{
  "n_head": 7,
  "head_dim": 64,
  "rope_base": 10000.0,
  "rope_fraction": 1.0,
  "qk_norm": true,
  "lr_head": 0.00557,
  "doc_mask": true,
  "train_tokens": 899800000,
  "dataset": "wikipedia_en"
}
MLP neurons of a small language model. Each row is named by its layer, matrix (gate and up: input weights) and neuron, and shows model dimensions 0-148. Each number is 128 + 32 x the weight over its row's rms, rounded and kept within 0 to 255. Numbers have three digits each. A neuron's up and down rows have the sign that makes its largest values positive.
A block is one neuron, or neurons of one layer that tend to fire together. After each block is what it responds to, as a language model described it from the Wikipedia text at the highest values.

L3.gate108:103064155139141125122150140090097173143176155126093150155172164147094070091149121135133087179189098150075108095087139057135140077145099106138111145078137068125125124145124168088179109125117103115124142112127146117145090118123107111158148172153128087077115143141105143099146132040172096106125189134113126185114139189088104165134089122165065162169153151144158073186110102076130135115131089090141111116073133152055198077106068169083207102092075110153
L3.up108:134154102110077128135135123181128088111165124133163138133131146134078109142146109113082178145115088074129082151125132188119038191194157136158093138127129114115123069075117134087118157118142107139181139145183105112176120159177184091110175098076143163191150145086105124165069136096049101098170172145145119122128118058159176122117149140122076132126081116088127111144068047134110155125158175142185075187121113134161095119191135146117100132186107107179
L3.gate156:141137072154158087140145141192099133168130056112182147115101083112109170130170155123091101124160102156091130140106146138137138120195118158076092083076077071144159141161128138112196183118185109161124117147087166131143120075125156143145179163076172101121105151183109120124111087065119096127131110118063120150130103064112113176112156091106161155155164140107125137090073091083136145109125083144075190111129141101060129183052108123085095142102123089109
L3.up156:137149109146184151094125195198146158143122080089180167084144145169107099095032159146125130115123095114129145049119182118188130120104104145102130106098097110135086146117169115143160111146192105123125174068152108117140155133164098058161121108099106084122133093144134129125096105149124156132112083084141142115105112149134135109176145156115135112090098160119134122071160108101117114192152162140090072149131159147107076163086115084087073089140112109090
L3.gate190:121190127117097166144076186145073117175084201087162154107122124057101130046163115069111084069174118167089144103163148104153117120157050111160114114092141096110194126148125120055099107172097169149131140097139125113160100081103157150165158127157142082102141200192100088124159131126115104064136157070125165108169125147105093132148154114158127164131191113096149099156085082141086138104100121113091110152093100150116146106137139171133164120133144111161
L3.up190:099129090072152105093141138188135122147186135155150190115136138126183174090163146073148103143089102129133148066095184192100107085176157091145065118125120090135108123046125137134145139117099116164168135075138097149190152112132070129131185057077097146141127147125122095121156135166136105087062178099097133154138146118106122151101164145143108180149098120109094109140140164122160231191111136119054063125122134185132093132110102157127157177125133161110
L3.gate238:108104094152136077132119199134098130204074152115128176116039132135114103127167164109090101099154108098213097156109077077139097131057096134107052096087067133179140104100145128120142096109147097158082157092105121117133119139079120112175118135118134130137123156141106090146139136083153095124066140157097117184192123123078109180174155122128089104147170157105171181115159200059085151143107137105093126141178147169226101070139122100145120150128176118102
L3.up238:103090137122131155119164147173115195146144140150154149078076120113170145126132116146114100147121169181155122153150099093113129127088176127098119034082131045181076136161079158073162159111088083158134180088075115158129189110131141101158103174125082087150036169114107134184121108198124141173141078136099176132125144090060130092144129099087096138092113150129161124115146084164125130186130127128076131128108165134152088135091097141118112180162134146163
L3.gate363:050102086129136162103128106196186135124130161154127123098132142133099101138144128151095137108111149208097110112120200144195207074098160130115131064099070168159154108164121116110163171121146122205162143161109148090084111115147085109165140125106111130103082137138142124160085147131130100110077112089211064170159136171161182108131149116226119123086156093097139186082180158177116083066100087135115166117148126174043044120099140175094151132153069046117
L3.up363:182118112103157103124146138126149172147122071160186146065163152109099102092140136111129169164128055144149149101126190102176120121149178126080145115156089208151114115094182180112060158107165148107153125108119149165059100127095139129067125155129126117133072121170088165155155150139078150116212066147149130161126085144134139123115168107151079117106095191168103083114182110115128087135160110102087105128092144130120122139098091164193166107091113153117
L3.gate426:212094127106086116100144120167134119037106127142093165169123077092116121110099119130153205200146157107107146145111155111130114087132062136107151124121095179162099158132154141164199148135092150141143068099181117092113094149124184107138148105126118136089134227091117157156105117061103061114123149188118107142144112158135187110147157192144155070127168133128111088120103169145104154173094112123117168168106067171147140110119162140126088134106139138143
L3.up426:120131142155096125191156132099165141167126156163162158133159155121133116152093102187111132104127114171101118166162101083137120103149116057147158097084103070137129135175113132105104160106172103120122166166186108127092079107147144138125198146132134139157116115139123125084124156161132145133185131098139179129145143152118132116168045087162085173151128139165114139062112111062108154114113115121130150124124136178091158122191097142154117162113149129090
L3.gate456:153120078167155117140101203093088124106090132155117107107138126135083106083117163183107159160117150144096103106106154081146113126111137114099176093119163146098109112182105094154163158159100158094093075150061141142120155117156127111136140164072110124195106106149185106119145136075120164116092209126131176171125144113150159165213131119091152097112184122124163127070096116124071114087151137108137111099096195110163114131132115107134098082132117084110
L3.up456:137123162169134116129124161085107143085116151133117113165110136148137206050170154099135117129118172148076092102168077120093117160085064093165136125114162100100127059147142086121156117090118116130092115146108090112128202117156128124146109193067149170139061162159202125114122068187120118146133182140093114122171103070067105114168124116112144114126156116106162151105093132132092106146137118097159101087145208087145083117106101111154073125136068176107
L3.gate558:098112113076218114120144149217153162162134179169204164130118078126122103146144125135095138128122129152189122163090138085162137110153096136100136129111183132163172091151196103085168176100143128120103099172126110126192109123112143160120133117152156082140067078114149160137115077110111116165128139084115178073152156093120162113132152148169078098126134117157074098096112088163077109140080139109136079126158146150115097083155086100120174165118140133078
L3.up558:123136161148172131079198165148131135090163141090114101111130107081119146105150147122156167130134109158105062098133134124155084141144113147111124088116088063127140136133144150109069158103135192157110140139117120122128134105067118107155143161105168155106083146125091203131166105133148109173131121169176137135134173097109139153126142159189132130115227131083099102146120060103062112195124091085136090092129120134093130113111079154156166139091134161114
Split "com" prefix, sentence-initial He

L11.gate405:141137133150144163173178131128124118104108118124110162091097096088132140127136191128107130111141182136192102116128150082097092165087171133126097119120130096172076150151115125195103138103127050145131084217154190091067149100148130166132145098107161182164131088128123118100158146091158142108076164155174157166113107109127114055105131142162106060100101104078166146121119089113129117129147097116131134146117164095197099153124157145164119131103122164113
L11.up405:141090107105114213131079200165069104118129115151103219120091111116126169176072112077138108121132114134111136151151163130101131159174125186154099130166175125150141102114108112175129192176145095177088142157169175104139104090140112106082064175158095084103152179173125095106153137140090080116101130130083122103116103126120149144133125132146182158130112115111122194135120131192143096138127090099171146193162133124072129172134120108077152154109078057193
Past-tense auxiliary after subject

L11.gate496:123131149129089156118136138139104108133151164044121116111162096140144147179105152134020156130105113181069098132151090114098102114119104153162117118109114054138148093185118171168132126154127188129100098136127093132152146135148103168086125099118087114126135137121102114194160113142145077130208137136124181208099098134148133110117127173117130128196096116126167157094112108089093121079135099122147111162125137152118087147116114169106166129150152136189
L11.up496:101150110118123171131101072106104160191125111096115139136165091156122183202133121163140107128143108178110149175139149093147153191183132138119104120089078112116136163075140142173164080175127162111099161121155134084099142139162144148182099183214144094109121180149136104130147203126169161154112094084104162146122161152131096128135139163075176113149117146130107097156139137077136134152166139149097095145162149168146121131147154057133133153118176118151
Prepositions after head words

L12.gate28:152089127139149100109122115085182174108129067065111181111123134091085144156188139126117045115131111109148208133050151143086166151126143165127171127128106152065170173086109115122120098108097104146110091048123056076158068186103099154107145111126133128141143083142150130100114097124096144139079154150108146126102128121162052103109147100131078154120062065159055155116110121064134130135100186126109090066104066095110078097148112120121136121165141125103
L12.up28:110093144120211138118105172095098153195146101106087078172108130142168112111130085079173117163131091108124132159134096119089113107149082155140140149117157209109082162100159060166138123098114113147141121132141146051156118110140153142146164130204157108149159124175090116140200115191146110097154121149156098130171158078143142191121124091048140103128132104105112131196135128120125155087172104133119130125079132123071139113131155090115096107156158078108
L12.gate32:079150122168107165142105118099107080140105125169133104109109155170142113126156159118111073126166148161106138087132133103116118158149126095049129132140136121127099089099143105136149149087168178095168127128155171155150168149135173111128152182114062118151116120108139136128096149134067142126158150145158156157068123155087092128097120119138176113156109148026165165169151099080089167143106126107150097161111160108166151161136160079151146096147194142115
L12.up32:101129116169141144109146132097127112190080132129162147196144171135148146232172111136133158119155133130094103089148078166161108150183115063112160124175101114141152135142098210155095171125063078160142138140103057129125154133102152141137123124129064143184151120184158175138157137085122110142089184128134191122152091176107133122097163152170153154136090129145139128151160102137114107138091095161117153081160132087166127075125143140148080090133098126089
L12.gate45:097155146140107112191042081058152189115146110159133168171137187151091170103135141117094182107135145186165141079081083057076146085126129156104173130120081163109134105183194154135144113132113149089051133127125138153117077135121172114178108140215148126106125102097144145138098139144170136113085104161159162200173097145134114075104163099100120141106096067127168112106081096113120162124088126117132165116080156118084095089142117140195097099086194072099
L12.up45:143144136111161123143071105093156090087097152165202123138093160130122161142178156162110106115110076202173090116123128139141113167110118063053156147139100123038137066115144104152162128121119085154037141124151079129136116199131142110147140118168142101186147135108124044155086151125176151135127088172151150144178141130124140110119167092134116122107110095151168135105134133082111126097131119139115170068137129123076132099131088116095193125130155133135
L12.gate403:151113107089135126112121175143124174127160156094123090164171110092161138101094181158110098149178070085118121154174065061132123053129177130098177108118134116096176139148095136112119110135128092180114119152060140118109094203108065132156124105161123141163131114117127084182149164110147154161137160075202142132110180118082151105066159108149109212079048165129180137089129156090139118101155167118124075145157086156080133144090135114100123096108141127106
L12.up403:137143143087120051166109145105128136063089102102125181068141116163098122151151116144182135122114119175178184120104126106121080138145111164105068094133126130148172087129031171085181127137110066147136165150107096176146153156161207130117183124161147115131133122133126086130108136183157160112147129167098149146169186141138119084125161056114165123086126095223102102166106199178150175092100153137107078167108114121116111140156104109127139114104189135138
L12.gate411:152129129183133190166087124099184079114184186084162171210158113127119140137120155157127122127166121194168168176104116093139165157127150103069120050130192132132171107155133111136146105124105164175108134096136070143095066169125148110094145073111112181118130084113127135108111105096098146149146130124103147170135154117101154184134132138152082145090126139132126119136134151120148168079068164120084129185123163205185109096134133077115105105166120101136
L12.up411:163119159162140124151072164200150082100106120143101147171111125150132146105135138132197102122135114103176128149132121115125153107076131135159170196151141161164172145112141097083128158120124145122155111144148176158115133133107109131114139132182065104130120098090084121154089130111168120173179142103152143132131098106130153100125134123110177139162130189157175139140115163123095133116136136078198112109137070074169116197122114159092139176148141162067
L12.gate438:099098161119144121133121110128150132091167091122127089169142069112135210103147137127106096074188062149126044106123082089160170126088161147161108066130060071129165139113090130161153126060158115116144133191057131166146145135141119107063205160164083133113117113121126162171178090118136070096132162090094131195151107117152141093102180103126119168133143077154130110142172129092083156153099104158134137078123107144149113158112138112099190119161121143119
L12.up438:115105124118133161116095101111146146167114162148101156159100104164111196143147202151143113133148107105179133160138133148155152141105149172121072144144088114151157115111103116075145097113108166133168172149127113143148136079166095138136158179109111154193139157173145127168162088056143061150126118160132138133170075135161153135092175107122149189228069102183171176125129130106078079167174192140166133138115148160152145180115123069119110139137141160107
L12.gate552:161167114096170157154086087138117117169159166114115116170166131114175092097087176069156147116159124168098104100165131151105123147128107140110102165155141151145198132163147126150179132125193137126151131080118150122069070177159147083065185132073126191159136087165095113144101147078123130148123123117128130161161078157179114173125116101116110106109151111061124125144210090133140160112123161113148140130082148115144174134119126081115133103082152137178
L12.up552:105169136125175169132115093108148145136134091118130110121162162128136157200116182184087159084094102201122097126118137135145123175150125106130100154140159091140167119111148133140156100119121059131203139156140085131151154082145129121137141118080078108126063136121150180133161128140147131095217147109193085072175103111120139054134125096112127184152143126185160102064130120132135120128089195052106117100124068133151117118112072119122169090123125134132
L12.gate570:134171126154121181181120157126106163150119118081121104119119121118151171193148115115122130122165152120102107075168186216068143170135125114089108127142108139139149092100167150127126137171154128148167142138112132140125138130123124179139067134096087128095158141143121097170136133096151159098102127137129142211159116177103137095079169071112103172167120117092077101078186099136147123104097145188137150117107109159167123167145101112091137125116136114160
L12.up570:202130109107149055129130146170080127155180168101134101148109124140182101169166124150111106160149096104160146228099115176129114140126128198190099175152195072128143163137125185135171161101148105069166103104095192134111113143129106106134114167122101156142141110095118149170112112128098055115153101158103159140162121108161194170103087120116106158132110129082113142110132158102178078163183106177139122117096105087122136122108052075078089066089142126096
Before-object verb and preposition ends

L12.gate72:082073132163088145091180123119130139184182099145135204170111145119102180112112124113176119157122168138098166120111113087144148106131111164121161099134115169077137082099156106204148115101162060112209158143077077127095143143124135064166137109121131119078144148149099088159158063118094114124149102160115048117126055111140127097161118138189088132124132104133074132146124154111126140173140074080122122127154157105137082108176137128129117122126184170188
L12.up72:108076077165124116067138123088163165133136141132176110100125133114149140205102121140112121125106098102159101079092115161108172124132129141104144084160126134170150147085139091095128092102103123144124094125122155178201142165073124144072178113134198129063166129133151148145136118164049123143177161098099170137143132066109146127112117114129166141144130162168106137133130109157135088126151112126088078142149108123097106120195187007132125101068154173089
L12.gate265:147108112134124167083130169160174181177143157131148138142120103112115178182132146118162117128119134140121150180096147107181117128082109132134112178149089129093121101105080132136119102139109201104074171093152100077096080073089163141131166168124098084150109102179091108162174152100162090115126147087155106091161092100128151102137146174188124156148157122090157126105106167159141090187082163049180039171100173106149154121166150141203131121076121109084
L12.up265:168156121172135186131123149147164086163084153145181087176132149176144153097148177119125174111107122128139099094125161120131102114073112121103129096127098189141147099124104155163091150196111132075113136157106126104140117079132160169133104136168085136193095089147132108058127094143150165153179202159123109088081085141102126122083098154168151169118130142170172163105158090071126134125125119162061035124096150100086072094129102105138094160131131113055
L12.gate360:185093128119151139156165150136130141117124083138178105131157174134172139095118145107148151116164127112065130093132165094107127121111203124119101113153149108103115133142105143192185151160192172079147125116116110103127160093160113172155125077187185092122165097133098133108040171110134103168170073103123118167059138119157171117165079142097091133171148081095127112135128062132148067085131140154156132096099143097057133119109116113123177184166180126163
L12.up360:165101143134129105134098167133134169126093130086154200138152075167096117173150051153193185131148164104135151116108111080102077128082111140095124072197129160120144163125169154141162103140112057129113093096089111105118095136140138163138117153142141170162154172124077068165123175152130126140110119144125118147050147125044134085127141159050149111133163122155223171109152091108131143184130130103104142076060157093106136170154155092073106136164114138161
L12.gate423:085129074127081098092146130147156157129129098154142142134083101144126172170190174138185162114154090148138169114131168105161159108070117101109119154152057119168111159145126187144088132165147170147077179162112108117130113158163072127193087130108056134123144120171164182066135080109136130097114166113151161098180101118095122086130118139136138120122181137114153154133119091173114140095142115061088107144193150145122077108097144152145133106140174097099
L12.up423:118118139150148093155128113102148096157187199160094081119135158120107164134167108113130089135108128146174109161118115101097097118142166133102135075201168054160175108142116083082081145052124177156140128131086107128124110117102131101128104093169137127116064146174083160117139191083168163115186165088148061163146144124134137121196154112135117140170086180122173103075128125126132136178148092135120111157120118154138111155050095160140141175127116172065
L12.gate446:188116180086144121141135170120171176096211131119146073148131105101094107165148094134104145144141177107133107136138134138127095100087086133084114130153163157100149168161118102235075154124100195164112210133145151139131086150043138150094060098152107116129115142125126121129107099118175154120142088144094120153092173124106127057217149120168113143156125062160125085155158082113092130092078073081181126134167116181182135069129133152130075098134120139129
L12.up446:137135149112113188107210088107138139133181112126162180174159085118086127109138161126126153136144160122107152111136138113052128164146105104129104117183072107060188142159134176126128153133114106118157108105062081111135083074141109113137133166182116124159101154116167147129134114083143125179147126226125131131068161189139168162144181086085183152103084122167158119125177101155115168151145123132131166119121191210139128131116122168169153060151178108119
L12.gate489:141152132125064165161217131130183159144099188145108103146139138086123071100142126130063084109091108150141180113137097130145139104135144105133138091094141119128159135107082128141134084111127126133151151163150142087091135110077146184109160106128157165107204144147109129134144135189171086124084068197110122210120153147109123087134113103139184110099138115089089081136090096128136165145111086031084123165126145133149114116159073133113107073117115124187
L12.up489:106078172154121143120123101020136152142162145101151150141098174080102191190150146131123128140151135118155179123079095121083067167148144097082123119077128116123184100109142132099122164114116120174099146084162181102127099074130092127159113088127130133138121116134146077120064109086224146137129136153129098106138098119097121099174172105085204117074157113064062144120110119151108107106070154103105169069132156143175114135157105149162067109157158136110
L12.gate530:091127157096164157130150123140155134086125110104121083108175179106083119140124096140143075144198171101187174111041147069129116117157114097115089130110097213123117104131161128075157164146149146066155118136085133111102141145126162091100199066120088180128137115112133137132154097111152097149148173090144120178109159128113082082169105147094158123130089077118093132129104126149136118073064116139115123121126133133113160141131183172113047167074124172128
L12.up530:107130095052112125164118121099165094135114143115140128152147143142060208100084090101150135152097136135125127124127099165088104174123104176140087146111015128104151121141177125116105128080128070104133113102090156135119103125160105123171175105119096096163114181080129108060067087138142137136180182102093136189134086134082195097139185137176145104169119162160146110173167124113144115131099159099140082122145089140109144071141165079137102146088132170145
L12.gate554:173152094135115127105189154088165146154129124138193129146120140110110123132086167103126138140187141097129120112158131113184155152131158139116195105155137161079152120113149121081138105160150171091159160091165131133076129124101204089107163102173086161131163070141113091117115110123148116081152157150160132129157062145161145105108186149134164158165127140173088117115130128125135203131149173122091099116104139058154146126112152102118110095157110165151
L12.up554:185129112106144149092124126087157101076175121149154136103132109029071166150048076149129140110101173120127091117065131103143104114116107093151082076173135140132090099147096128132167147163119143142163080146100131136120150142146127118127196166193131119093126104146079074129083154152113121148148141196114094098095164151103170106112098081137086218126144065164142124104144124160148085161100102148129099143112143120156173100082163159147075174125102098158
Copula after subject